{"num_hidden_layers": 15, "hidden_size": 192, "num_attention_heads": 9, "num_key_value_heads": 1, "head_dim": 32, "intermediate_size": 768, "vocab_size": 512, "hidden_act": "quick_gelu", "norm": "layernorm", "norm_place": "pre", "norm_eps": 1e-06, "positions": "rope", "rope_theta": 10000.0, "rope_fraction": 0.5, "qk_norm": false, "attn_scale": 0.177, "bias": "all", "tie_word_embeddings": false, "parallel_block": true, "init": "normal", "init_std_qkv": 0.029, "init_std_o": 0.00433, "init_std_up": 0.029, "init_std_down": 0.00265, "optimizer": "adamw", "learning_rate": 0.00228, "lr_mult_qkv": 0.7, "beta1": 0.95, "beta2": 0.98, "lr_head": 0.00699, "max_grad_norm": 0.5, "warmup_steps": 243, "schedule": "wsd", "decay_fraction": 1.0, "decay_shape": "linear", "final_lr_fraction": 0.05, "batch_tokens": 32768, "max_seq_len": 256, "doc_mask": true, "train_tokens": 125200000, "max_steps": 3821, "dataset": "wikipedia_en"}
MLP neurons of a small language model. Each row is named by its layer, matrix (up: input weights) and neuron, and shows model dimensions 128-191. Each number is 200 + 30 x the weight over its row's rms, rounded and kept within 0 to 999.
After each neuron's rows, "fires after" lists the tokens most often just before its 100 highest values on Wikipedia text that the model never trained on; "fires on" lists the tokens most often at its 100 highest values on Wikipedia text that the model never trained on. A number after a token or word is its count.

L8.up574,124,202,244,181,210,173,189,236,255,207,183,188,236,193,207,206,177,176,218,196,217,227,250,200,174,255,166,209,223,144,131,158,204,182,234,111,187,150,198,195,260,194,199,143,144,188,166,214,196,174,191,178,220,222,210,215,235,157,146,180,228,235,213,247
fires after: "p" 23, " R" 13, " p" 12, "ers" 8, " P" 7, "if" 5
fires on: "on" 47, "ic" 18, "op" 16, "id" 6, "om" 6

L3.up293,211,183,244,178,199,167,149,213,213,189,210,215,239,233,194,194,277,191,233,232,197,177,224,207,198,233,193,220,292,150,197,181,174,167,166,180,207,200,143,113,219,173,234,170,213,164,224,184,195,171,209,158,202,197,198,229,204,145,200,222,213,266,257,216
fires after: "\n" 43, " " 28, ")" 7
fires on: "=" 57, " is" 28, "The" 15

L8.up330,165,216,254,166,197,216,233,188,229,181,192,160,213,255,201,202,227,181,190,174,255,210,244,284,194,235,234,212,181,154,214,192,219,205,194,184,214,212,167,220,203,151,183,214,227,204,182,214,211,164,203,113,238,197,201,195,181,150,183,226,178,176,231,184
fires after: " 19" 40, " R" 36, "==" 6
fires on: "o" 38, "9" 25, "8" 19, " e" 10, " E" 7

L3.up669,189,185,236,170,188,156,218,213,214,240,218,162,183,191,231,225,226,139,214,220,234,234,259,226,177,249,191,171,234,198,173,179,171,258,200,185,225,175,198,181,205,197,205,228,175,182,212,166,189,212,175,211,220,236,174,194,164,206,174,208,199,194,250,212
fires after: " (" 23, "-" 23, " al" 20, "(" 12, " \"" 6, "/" 5
fires on: "s" 65, "n" 22, "or" 5

L5.up78,165,199,252,218,227,170,224,192,190,194,140,208,235,212,211,252,227,157,257,248,193,199,209,235,183,232,180,176,232,191,185,211,184,214,214,147,253,179,167,204,208,227,211,156,209,202,241,197,219,211,184,213,203,240,204,173,190,170,180,227,157,218,210,232
fires after: "." 47, "-" 12, "|" 6, "==" 5
fires on: " T" 73, " t" 16, "T" 11

L8.up38,224,140,226,222,184,157,208,235,191,186,242,191,223,192,172,216,229,230,219,216,172,191,221,235,206,209,155,154,212,190,196,173,176,251,182,175,223,241,177,150,185,212,211,222,216,176,226,195,200,183,122,168,197,192,173,179,169,209,197,202,211,205,181,198
fires after: "-" 23, " (" 11, "\n" 10, " C" 8, "." 8, " H" 6
fires on: " A" 21, "ar" 7, " D" 7, "A" 6, "-" 6, "is" 6

L5.up381,211,223,264,231,146,190,175,223,230,256,196,145,226,243,153,219,227,156,195,189,228,192,250,256,190,190,211,217,225,162,179,216,183,285,199,185,209,223,164,203,221,181,156,181,178,212,172,153,233,207,214,146,273,241,210,231,205,212,142,232,125,198,199,178
fires after: "." 27, "," 10, "2" 6, "$" 5, " was" 4
fires on: "\"" 31, "2" 11, "0" 9, "7" 7, "6" 7, "1" 6

L10.up523,184,194,196,198,211,152,237,179,195,196,209,192,170,203,241,261,192,128,246,246,252,255,198,243,211,145,220,186,197,182,210,211,202,174,207,211,189,168,202,152,204,182,208,183,246,178,222,180,196,139,259,183,191,212,220,151,254,182,167,245,161,188,183,193
fires after: " b" 20, " f" 18, " m" 12, " F" 11, "in" 10, "an" 8
fires on: "et" 22, "our" 14, "ill" 12, "av" 12, "ut" 9

L5.up620,227,228,287,199,179,225,152,208,256,186,219,208,235,252,173,254,208,195,218,197,186,204,231,246,197,209,207,191,212,145,192,194,182,177,148,189,214,200,179,156,205,184,245,133,179,203,243,121,184,147,153,114,228,202,236,192,172,220,180,247,195,189,220,252
fires after: "\n" 63, " \"" 8, " be" 6, "." 4
fires on: "I" 76, " I" 13, "ing" 6, "C" 4

L3.up360,191,238,218,237,205,160,203,210,231,191,202,204,172,218,196,265,225,189,241,178,241,177,253,225,170,221,176,230,203,181,173,180,169,269,187,182,238,243,170,143,224,168,203,186,245,201,196,172,173,219,216,169,233,255,125,185,190,206,191,223,200,230,198,192
fires after: "\n" 43, ":" 8, "/" 6, "}" 4
fires on: "\n" 43, " (" 42, "/" 15

L9.up350,199,196,202,174,147,211,190,162,164,189,220,158,301,186,185,228,203,239,191,228,173,209,189,197,187,229,219,196,191,182,193,181,176,208,181,200,213,210,208,185,199,233,210,186,230,163,307,204,221,210,156,207,129,223,205,215,173,229,229,233,181,180,248,182
fires after: " C" 21, " B" 18, " c" 8, " A" 7, " to" 6, " pro" 5
fires on: "at" 36, "t" 26, "y" 20, "it" 6

L9.up512,233,188,205,235,179,195,186,255,211,176,243,205,217,217,196,219,201,206,188,195,214,182,202,210,182,225,216,224,251,166,254,202,204,251,242,190,210,241,219,174,257,186,204,221,168,219,207,214,186,215,183,170,186,207,151,167,187,195,161,164,183,260,192,245
fires after: " (" 26, "-" 10, " S" 8, "an" 6, " p" 6
fires on: "b" 26, "ch" 20, " b" 15, "h" 11, " B" 4, "ol" 4

L3.up292,202,215,245,209,152,197,140,205,215,206,208,222,216,220,201,197,267,152,180,256,201,172,254,212,157,245,193,204,227,144,166,193,188,215,159,128,224,221,169,168,218,166,236,184,227,189,219,209,206,173,204,142,235,186,186,227,215,146,192,239,213,197,244,224
fires after: "\n" 59, "=" 40
fires on: "\n" 99

L9.up396,229,179,199,217,205,182,230,242,185,225,248,212,194,183,170,220,203,219,212,245,206,220,191,225,169,204,174,163,226,212,211,151,191,192,174,124,217,169,183,166,184,232,177,196,220,182,206,220,208,169,150,149,269,218,198,140,164,220,219,205,210,192,228,209
fires after: " |" 20, " C" 11, "-" 10, "1" 7, "==" 7, "\n" 5
fires on: " R" 14, "oun" 11, " in" 10, " f" 9, "D" 9, "ar" 8

L3.up257,201,201,218,250,193,167,192,250,179,243,208,166,219,232,151,207,207,166,166,205,249,236,240,190,156,239,202,220,214,168,211,180,220,232,226,185,228,217,192,172,225,211,196,196,177,221,182,183,225,237,154,167,255,207,192,172,164,183,190,174,137,195,203,195
fires after: " (" 25, " \"" 13, " the" 11, " of" 6, "-" 5, "," 4
fires on: " b" 28, " m" 21, "m" 17, "b" 12, "1" 9, "M" 7

L3.up529,182,190,214,216,190,183,201,222,236,215,200,192,197,204,211,241,227,207,256,205,220,201,240,226,159,226,215,223,203,225,154,198,140,221,207,132,226,195,181,137,207,146,248,194,198,175,176,143,218,250,180,198,221,210,158,204,183,202,189,192,166,203,246,218
fires after: "\n" 22, " (" 17, "-" 14, "==" 8, " \"" 6, "===" 5
fires on: "C" 34, "c" 30, " is" 22, "n" 10, "s" 4

L3.up374,192,195,227,285,196,187,172,203,253,240,216,147,212,189,163,219,189,122,237,162,215,232,224,249,205,220,239,197,209,182,166,223,154,230,191,153,241,180,202,148,235,176,209,207,230,190,214,184,241,210,159,155,298,215,166,224,191,190,191,252,180,227,206,247
fires after: "===" 21, "\n" 17, " (" 16, "." 13, " \"" 10
fires on: "\n" 38, "\"" 25, "s" 10, "t" 5

L9.up471,217,163,264,263,148,200,164,224,219,175,224,170,232,228,159,185,196,188,193,199,211,156,185,214,127,201,205,210,265,177,209,173,211,213,203,181,172,184,177,192,249,198,198,191,200,189,250,171,184,216,175,192,165,210,212,183,154,152,193,193,179,216,198,219
fires after: "-" 50, " (" 23, " P" 5, " G" 4
fires on: "b" 28, " A" 9, " C" 8, " S" 8, " B" 7, "l" 6

L4.up551,148,163,195,227,217,208,187,176,169,264,193,186,258,203,224,227,170,179,189,171,202,265,213,234,196,199,204,209,172,159,182,244,164,238,237,203,244,246,206,246,215,235,206,247,224,174,153,156,173,236,195,183,227,210,219,188,219,132,224,192,164,225,201,197
fires after: "s" 23, " al" 9, " re" 8, "c" 8, " d" 7, " to" 7
fires on: "l" 40, "o" 27, " o" 14, "h" 10, " be" 4

L5.up41,183,219,268,217,180,182,216,195,207,201,168,143,182,200,197,226,209,203,179,219,206,177,207,204,217,256,187,172,240,172,215,167,161,255,210,161,243,196,163,178,191,163,170,196,180,196,215,204,225,202,144,157,217,271,222,214,213,183,152,212,159,217,226,236
fires after: "," 24, "\n" 19, "." 14, ")" 10, "e" 5, "\"" 4
fires on: " and" 26, "\"" 23, "\n" 19, "." 14, " was" 9

L5.up117,148,195,214,172,171,166,222,216,211,230,230,202,199,208,176,314,193,160,187,199,202,182,201,205,219,216,219,214,156,178,225,211,149,135,129,156,209,242,181,220,208,187,175,231,211,179,172,164,235,194,199,181,235,219,173,215,183,236,151,283,189,214,208,214
fires after: "p" 33, "es" 11, "s" 6, "ic" 6
fires on: "le" 28, "h" 21, "ial" 15, "t" 13, "is" 9, " and" 8

L6.up401,194,207,206,198,154,196,221,214,224,255,193,198,188,220,226,226,221,163,179,203,188,212,212,216,179,248,185,249,219,155,241,163,224,226,208,184,217,240,145,200,175,206,194,244,219,218,205,132,249,151,222,153,259,196,227,222,217,196,174,228,134,143,188,185
fires after: " 19" 21, "-" 13, " " 9, "\n" 9, "==" 8, " 200" 7
fires on: "9" 34, "8" 26, " 201" 13, "B" 6, "00" 4, "7" 4

L3.up400,228,179,167,261,179,216,150,206,201,212,225,186,215,233,207,192,226,210,170,253,224,207,188,212,213,225,177,290,235,136,173,221,162,213,205,198,212,180,198,202,261,182,205,242,211,194,205,174,247,213,157,148,256,207,208,221,225,206,190,200,179,242,280,135
fires after: " d" 24, " b" 24, " n" 5
fires on: "et" 27, "," 21, "ot" 18, "o" 12, "ed" 5, "ly" 5

L4.up453,184,188,175,256,185,198,174,188,194,269,180,203,223,198,192,183,182,159,192,200,191,170,200,259,199,223,206,204,181,126,156,248,168,213,202,238,240,259,198,166,196,185,167,244,184,217,199,168,210,224,165,148,250,211,210,209,224,159,162,233,198,211,291,190
fires after: "s" 33, " d" 9, " to" 8, " n" 7, "al" 6
fires on: "o" 50, "ly" 12, "an" 10, "ec" 6, "ot" 6

L3.up408,219,208,198,230,182,211,201,220,255,229,192,197,208,166,164,217,234,224,242,157,243,223,192,279,154,197,204,199,238,218,206,203,117,217,216,170,215,244,206,144,201,134,261,195,225,149,219,190,199,226,207,215,213,197,187,191,157,198,180,201,199,239,213,193
fires after: "\n" 20, "-" 13, " s" 12, " in" 9, "==" 8
fires on: "c" 64, "C" 35

L4.up335,184,208,179,256,197,165,247,219,186,230,140,184,176,236,194,236,208,168,186,189,239,151,237,219,206,192,147,202,192,108,193,205,162,206,194,166,208,171,133,147,229,177,196,177,203,184,217,159,228,181,190,212,224,227,183,239,176,212,129,230,174,229,235,174
fires after: "," 28, " are" 9, " is" 9, " " 7, "^" 6
fires on: " " 42, " p" 25, "=" 11, " the" 8, "{" 7

L3.up536,210,206,293,179,201,201,211,207,235,218,212,229,203,238,169,241,221,231,241,197,200,190,231,255,155,190,161,215,253,151,190,153,206,204,128,213,245,212,162,121,241,145,208,133,190,190,223,212,193,179,183,191,222,248,212,228,187,197,190,254,212,265,229,240
fires after: "\n" 41, " " 31, " (" 9
fires on: "=" 42, "\n" 13, "==" 9, "The" 8, "ing" 8, "C" 6

L4.up625,167,226,184,242,209,206,258,231,188,220,157,225,178,256,182,198,197,180,183,173,225,183,243,226,198,228,161,165,213,173,180,216,170,174,207,164,172,170,178,188,230,221,221,155,188,168,209,166,214,211,184,182,213,282,177,166,174,206,183,211,119,223,211,219
fires after: " " 26, "\n" 14, "m" 9, "_" 9, "^" 8
fires on: "=" 42, "{" 36, "_" 18

L4.up677,169,255,222,223,191,153,234,217,211,221,205,212,206,240,156,194,234,179,247,210,260,235,236,182,183,210,139,212,221,180,211,189,154,255,196,182,248,226,161,138,233,189,218,162,232,169,215,194,242,213,196,150,240,220,177,191,176,177,160,186,170,191,228,246
fires after: " was" 23, " (" 21, "==" 10, " \"" 8, "s" 5, " are" 4
fires on: " m" 28, " p" 18, "p" 14, "P" 14, "m" 11, " v" 8

L6.up434,216,178,228,205,223,223,154,236,193,234,254,158,228,252,164,166,187,212,156,187,228,190,198,228,235,174,209,199,249,147,174,185,147,233,172,237,247,194,186,173,189,238,167,201,167,245,183,203,179,227,195,160,217,176,235,197,202,201,168,192,179,202,170,211
fires after: "." 51, "," 6, "2" 5
fires on: "7" 19, "6" 14, "5" 10, "." 10, "4" 9, "8" 7

L8.up99,156,190,261,212,202,199,160,197,201,241,179,192,203,266,236,210,225,163,199,209,155,245,264,213,208,241,139,239,233,183,184,226,191,190,202,189,223,182,166,200,206,117,209,164,161,212,200,145,185,196,220,226,226,171,229,216,200,154,139,265,206,216,214,184
fires after: "a" 23, " W" 9, "us" 7, " T" 6, "i" 5, "k" 5
fires on: "e" 66, "u" 18, "o" 7

L3.up397,175,221,200,217,166,194,192,216,230,181,199,192,185,189,203,277,273,188,198,234,208,162,210,217,174,234,206,204,235,167,189,192,186,268,189,149,247,219,148,172,239,170,213,207,224,184,184,196,199,162,202,196,227,208,170,211,193,157,147,243,196,168,163,207
fires after: "\n" 99
fires on: "\n" 91, "-" 9

L10.up47,224,196,245,189,197,197,194,168,157,191,219,217,202,163,214,225,173,144,208,197,227,187,184,207,191,222,177,233,206,168,257,182,128,186,198,199,206,242,217,189,232,209,229,235,204,223,172,166,213,170,193,169,302,181,161,247,144,191,196,223,182,233,188,212
fires after: " d" 33, "le" 8, "r" 7, "p" 7, " f" 6, "re" 5
fires on: "is" 16, "le" 14, "t" 12, "am" 8, "a" 8, "as" 7

L9.up559,198,206,238,181,179,222,161,208,247,193,175,145,206,187,185,149,205,220,246,265,219,295,156,192,146,220,214,186,162,234,238,203,192,222,192,184,214,217,205,195,211,157,221,254,219,141,257,180,227,206,208,230,184,214,167,158,176,182,203,182,195,200,203,229
fires after: "c" 26, " a" 20, " R" 18, " b" 8, "v" 6, " D" 5
fires on: "c" 43, "ec" 15, "ac" 10, "as" 6, "ad" 6, "e" 5

L8.up223,183,222,210,193,213,192,222,174,260,183,214,196,202,189,243,216,169,172,181,193,289,172,206,271,168,205,175,217,238,140,142,206,155,205,186,197,220,175,196,134,245,183,240,159,140,219,202,181,202,170,153,218,190,206,217,225,250,186,137,229,232,161,186,208
fires after: " p" 18, "p" 17, " P" 15, " T" 7, " w" 6, " s" 6
fires on: "ow" 37, "ing" 20, "ap" 11, "op" 10, "ain" 7, "+" 5

L3.up143,227,195,213,180,209,225,210,203,174,203,179,185,194,187,238,219,202,182,202,190,232,200,199,230,156,208,234,241,238,236,194,236,244,199,190,260,207,202,155,205,242,183,186,160,201,196,182,193,171,220,168,151,186,259,217,193,213,191,139,192,226,217,174,261
fires after: "," 26, "\n" 20, " (" 9, "s" 8, "N" 4
fires on: " wh" 49, "\n" 10, "n" 9, " in" 7

L3.up689,199,207,255,204,156,194,218,216,229,242,196,172,218,204,157,202,280,186,187,221,218,203,245,223,155,217,177,203,221,174,162,185,210,229,160,201,246,203,176,162,231,154,255,158,227,186,178,215,182,189,153,199,227,183,179,170,225,184,177,218,201,232,243,203
fires after: "\n" 100
fires on: "\n" 100

L12.up54,175,178,206,165,190,234,212,226,252,158,166,212,188,171,218,190,186,187,208,212,214,136,202,197,155,172,256,150,202,121,166,229,195,222,177,207,218,255,215,160,170,178,228,225,165,216,228,164,198,180,188,172,172,179,176,194,154,207,164,236,252,171,196,207
fires after: "a" 20, "h" 13, " R" 12, "r" 8, "y" 8, "u" 6
fires on: "us" 42, "s" 16, "y" 14, "un" 8, "g" 6, "u" 4

L8.up168,160,159,207,218,220,174,258,200,240,259,210,186,209,199,204,212,196,206,174,185,228,241,176,194,215,258,205,198,212,158,169,212,153,183,199,243,165,242,175,143,200,203,217,166,145,139,214,230,170,163,207,177,189,183,161,199,161,233,216,289,195,211,172,236
fires after: "p" 26, "om" 19, " w" 8, " s" 7, " ex" 6, "id" 5
fires on: "e" 63, "ec" 27

L12.up367,238,149,167,165,207,236,186,188,219,182,255,219,182,161,239,265,212,180,295,188,168,201,224,213,228,238,204,183,177,179,224,158,200,167,208,169,211,213,198,77,210,159,197,186,217,218,278,173,245,149,201,179,205,254,170,207,196,194,210,201,194,191,179,191
fires after: " M" 56, "in" 6, " E" 5
fires on: "ar" 49, "is" 19, "st" 13, "ut" 5

L8.up20,157,224,266,180,182,217,241,190,210,178,187,180,252,173,177,241,200,212,233,232,221,195,237,236,216,221,206,157,244,159,211,171,165,216,171,233,161,183,221,180,182,195,225,179,219,217,274,190,179,152,162,194,158,172,194,184,186,194,183,227,162,149,242,214
fires after: " s" 39, " S" 14, " B" 7, " C" 6, "s" 5
fires on: "y" 98

L3.up254,206,207,215,242,183,181,174,174,195,217,234,168,246,183,206,203,229,187,242,186,210,232,206,206,219,241,264,226,239,196,202,209,207,247,166,217,258,160,199,150,272,182,240,215,225,201,245,177,247,241,171,141,209,200,159,209,204,171,196,169,215,177,244,196
fires after: "." 55, "I" 13, "\n" 12, "===" 5, "==" 5
fires on: " In" 57, "n" 13, "A" 9, " A" 7, "The" 4

L4.up573,201,216,232,194,207,195,205,194,253,218,249,214,237,178,228,247,207,203,214,198,243,173,223,241,213,208,216,148,226,183,189,203,204,172,182,212,208,153,139,161,219,123,264,141,231,150,157,206,192,159,111,175,231,194,178,190,216,219,198,249,201,172,171,198
fires after: "\n" 15, " R" 14, " 3" 7, " 1" 7, "R" 7, " 201" 5
fires on: "I" 35, "U" 17, "2" 17, "3" 9, "0" 7, "4" 6

L12.up693,198,165,193,220,183,194,223,199,205,218,176,161,200,150,226,205,274,166,191,205,173,197,252,180,226,198,195,180,183,219,109,157,199,250,212,222,194,238,163,219,231,164,197,212,220,140,189,197,190,187,170,204,227,223,177,154,187,222,175,209,189,171,210,151
fires after: " s" 15, "v" 11, " v" 10, " t" 8, "oc" 8, " c" 6
fires on: "i" 23, "ur" 21, "er" 14, "ol" 12, "ul" 9, "or" 7

L12.up97,210,200,220,179,155,216,170,183,215,204,198,208,202,192,168,171,217,205,201,213,204,240,223,212,212,233,173,169,225,196,186,97,133,197,204,215,216,250,259,212,163,170,247,144,168,167,269,186,187,164,212,212,229,160,187,212,145,161,200,208,152,177,188,194
fires after: " R" 26, " P" 11, " pro" 10, "ing" 5, " r" 4
fires on: " al" 26, "h" 24, "f" 10, "ep" 10

L10.up357,203,203,144,178,230,237,218,172,191,215,255,190,163,163,226,215,228,146,225,224,217,221,131,222,173,195,199,202,198,175,240,195,202,163,200,194,224,222,161,208,189,231,206,196,222,175,246,150,222,187,201,175,183,227,192,159,209,190,171,172,145,251,224,248
fires after: " m" 19, "e" 18, "in" 8, " f" 8, "t" 5
fires on: "g" 26, "t" 17, "ut" 8, "m" 5, "x" 5, "us" 5

L3.up116,133,270,245,254,218,177,201,230,198,229,220,189,198,242,171,227,209,193,193,220,287,223,241,205,176,244,159,223,206,165,147,188,180,212,225,164,146,197,181,194,248,181,200,123,221,180,234,205,223,193,144,151,254,235,201,211,131,208,198,184,153,170,225,174
fires after: " \"" 29, "." 13, " (" 12, "'" 5, "==" 5, " the" 5
fires on: "L" 15, " F" 15, " f" 14, "P" 11, "M" 11

L3.up639,173,190,275,235,182,192,184,239,249,227,223,140,217,226,175,204,247,201,242,222,262,252,237,227,200,268,197,222,226,163,150,200,205,275,204,199,211,189,186,193,248,178,222,179,202,193,207,186,225,166,159,194,255,250,209,202,169,202,149,185,141,176,281,244
fires after: " (" 29, " re" 14, "==" 11, "\n" 9, " \"" 8, "-" 8
fires on: "p" 52, "P" 31, "s" 12

L8.up746,214,201,208,199,199,206,165,243,197,213,221,172,171,272,213,245,261,126,229,216,218,194,221,197,164,208,134,221,254,159,115,135,172,209,199,225,215,235,215,216,221,204,270,148,138,226,211,156,195,174,217,124,228,198,138,227,201,215,229,205,206,206,243,180
fires after: "p" 24, "er" 14, "ro" 8, "ur" 5, "ut" 4, "ow" 4
fires on: "st" 21, "y" 10, "ot" 8, "ed" 8, "al" 7

L4.up73,168,238,219,259,204,223,220,209,189,230,190,173,158,165,182,210,194,173,162,193,206,191,267,249,166,219,127,191,209,221,185,165,193,243,197,163,215,220,215,211,196,209,164,156,176,201,162,213,185,191,180,188,244,296,181,199,183,171,146,242,168,266,236,199
fires after: "\n" 99
fires on: "\n" 99

L5.up223,243,204,258,233,208,176,175,186,187,199,177,191,226,243,227,210,204,186,241,202,211,259,222,232,201,215,211,192,234,174,139,178,203,206,189,174,218,183,171,229,217,206,184,160,220,216,214,197,263,201,177,208,201,243,198,179,163,204,210,249,174,194,212,204
fires after: " a" 14, "." 14, " (" 13, " \"" 6, " and" 6
fires on: " t" 54, " T" 20, "t" 15, "T" 6, "et" 5

L6.up161,184,206,228,240,202,214,178,203,193,235,218,166,262,276,158,197,228,161,198,178,202,206,289,195,228,205,187,197,218,145,147,211,178,286,213,205,242,199,193,197,216,207,200,160,174,193,156,207,195,209,207,118,254,210,176,215,153,205,185,209,198,194,211,185
fires after: "." 31, "1" 7, "2" 6, "00" 6, " 3" 5, "5" 5
fires on: "0" 44, "2" 19, "1" 13, "4" 4, "7" 4, "5" 4

L3.up379,189,233,249,190,181,234,252,225,195,218,278,187,201,207,194,207,237,175,233,176,194,178,245,224,202,230,154,180,240,261,200,164,163,182,183,125,212,160,192,150,197,201,273,179,213,169,228,227,247,147,214,167,197,231,239,172,229,181,181,205,228,148,248,208
fires after: "\n" 36, "==" 19, "===" 12, " (" 9, "-" 7
fires on: "F" 21, "D" 20, "P" 14, " it" 10, "d" 9, "B" 5

L12.up705,181,195,190,190,151,194,129,198,260,207,195,217,195,225,197,182,186,211,184,183,204,193,232,206,191,239,186,217,247,177,155,130,162,226,202,193,208,242,188,174,251,164,281,207,214,242,214,205,170,208,155,151,225,188,183,149,190,166,197,198,184,185,215,171
fires after: " P" 27, "ro" 23, " pro" 22, " to" 16, " B" 4
fires on: "w" 21, "ar" 20, "v" 12, "d" 10, "f" 9, "c" 7

L9.up741,167,216,188,230,190,225,276,199,251,234,193,219,185,214,188,206,195,180,213,184,236,187,196,222,166,215,168,189,209,179,180,221,156,174,231,209,146,240,158,180,181,229,220,193,118,181,238,174,179,197,206,197,177,144,206,194,148,203,160,261,212,188,214,173
fires after: "u" 42, "r" 28, "f" 5, "at" 4
fires on: "ch" 28, "g" 16, "z" 13, "ag" 10, "s" 7, "f" 5

L3.up86,180,208,216,246,169,184,191,205,196,195,193,157,169,177,174,264,218,197,180,233,231,197,273,235,162,258,210,186,196,181,195,216,137,262,210,213,213,231,197,183,220,166,196,202,196,197,211,180,194,199,171,160,182,245,190,247,215,204,162,212,187,224,214,207
fires after: "\n" 70, ")" 10, "W" 4
fires on: "\n" 91, "ith" 8

L3.up369,215,238,204,159,164,178,166,218,199,170,222,240,202,243,221,207,263,184,225,217,186,189,252,234,191,233,219,252,233,152,181,191,206,208,143,141,205,179,139,132,208,169,244,224,206,181,207,210,195,170,136,197,236,232,208,220,203,171,222,199,200,224,269,184
fires after: "\n" 48, "=" 36
fires on: "\n" 75, " is" 13, "The" 7

L8.up319,175,218,187,209,268,180,165,194,252,191,230,214,213,178,177,170,165,160,164,184,246,168,231,230,213,227,238,175,228,177,128,201,168,228,188,218,185,211,212,165,252,252,212,146,171,151,149,196,198,167,162,177,197,232,169,172,186,196,154,253,199,161,241,173
fires after: " b" 13, " l" 13, " B" 12, " p" 9, " P" 6
fires on: "y" 25, "iv" 25, "op" 13, "ap" 11, "u" 10

L4.up334,194,176,211,252,153,235,172,183,191,201,162,197,150,206,228,187,198,203,183,212,180,180,206,202,165,211,212,214,216,166,173,209,181,193,188,208,222,173,167,207,224,217,206,178,232,177,189,225,173,219,126,153,235,207,205,203,229,145,165,205,169,231,259,222
fires after: " to" 57, "s" 8, "\n" 7
fires on: " the" 41, "o" 29, "\n" 7, " h" 6, " a" 5

L10.up21,205,186,229,202,163,211,212,196,256,173,206,134,220,188,200,217,230,191,220,266,168,203,201,218,184,205,195,216,180,162,202,205,170,162,256,156,219,182,167,161,203,150,285,201,217,191,243,204,209,174,235,177,201,224,193,183,187,210,184,219,179,186,159,208
fires after: " M" 23, " m" 21, " S" 14, "ar" 7, " P" 7, "in" 7
fires on: "is" 51, "ill" 19, "l" 18, "il" 9

L3.up604,201,213,217,185,149,221,230,220,214,222,177,170,187,202,205,204,223,159,262,240,216,175,155,205,199,204,242,170,242,162,204,168,214,209,196,155,212,184,173,163,242,238,180,183,219,230,232,189,242,213,197,208,242,257,208,221,153,132,182,238,139,203,223,221
fires after: "-" 29, " |" 9, " (" 8, "|" 7, "." 7, "==" 6
fires on: "T" 30, " St" 28, " T" 28, "t" 11

L5.up53,255,202,232,195,187,167,191,212,221,217,191,213,225,228,193,178,209,199,229,219,188,235,195,245,175,183,199,191,262,145,176,164,181,215,110,190,182,159,148,186,241,198,216,227,196,181,229,173,228,197,169,192,256,242,217,175,177,133,197,244,220,231,224,199
fires after: " " 59, "s" 6, "er" 4, "\n" 4
fires on: "===" 47, "=" 35, "\n" 13

L3.up582,162,217,216,199,133,223,192,208,194,217,200,173,207,205,170,245,267,170,169,227,199,167,242,251,137,244,192,190,236,191,187,209,202,223,206,149,206,216,190,183,204,147,228,182,194,202,203,185,157,154,167,182,197,200,179,176,215,177,179,224,221,219,249,230
fires after: "\n" 99
fires on: "\n" 99

L3.up584,180,210,254,213,161,152,141,230,265,223,203,194,220,192,204,198,188,163,231,217,206,215,226,261,188,208,164,213,243,146,200,186,171,235,198,182,205,195,157,173,259,192,208,199,241,175,214,185,228,202,122,164,226,238,172,234,189,210,179,241,134,206,200,229
fires after: "\n" 74, "." 20
fires on: "The" 62, " The" 22, "\n" 6, "\"" 5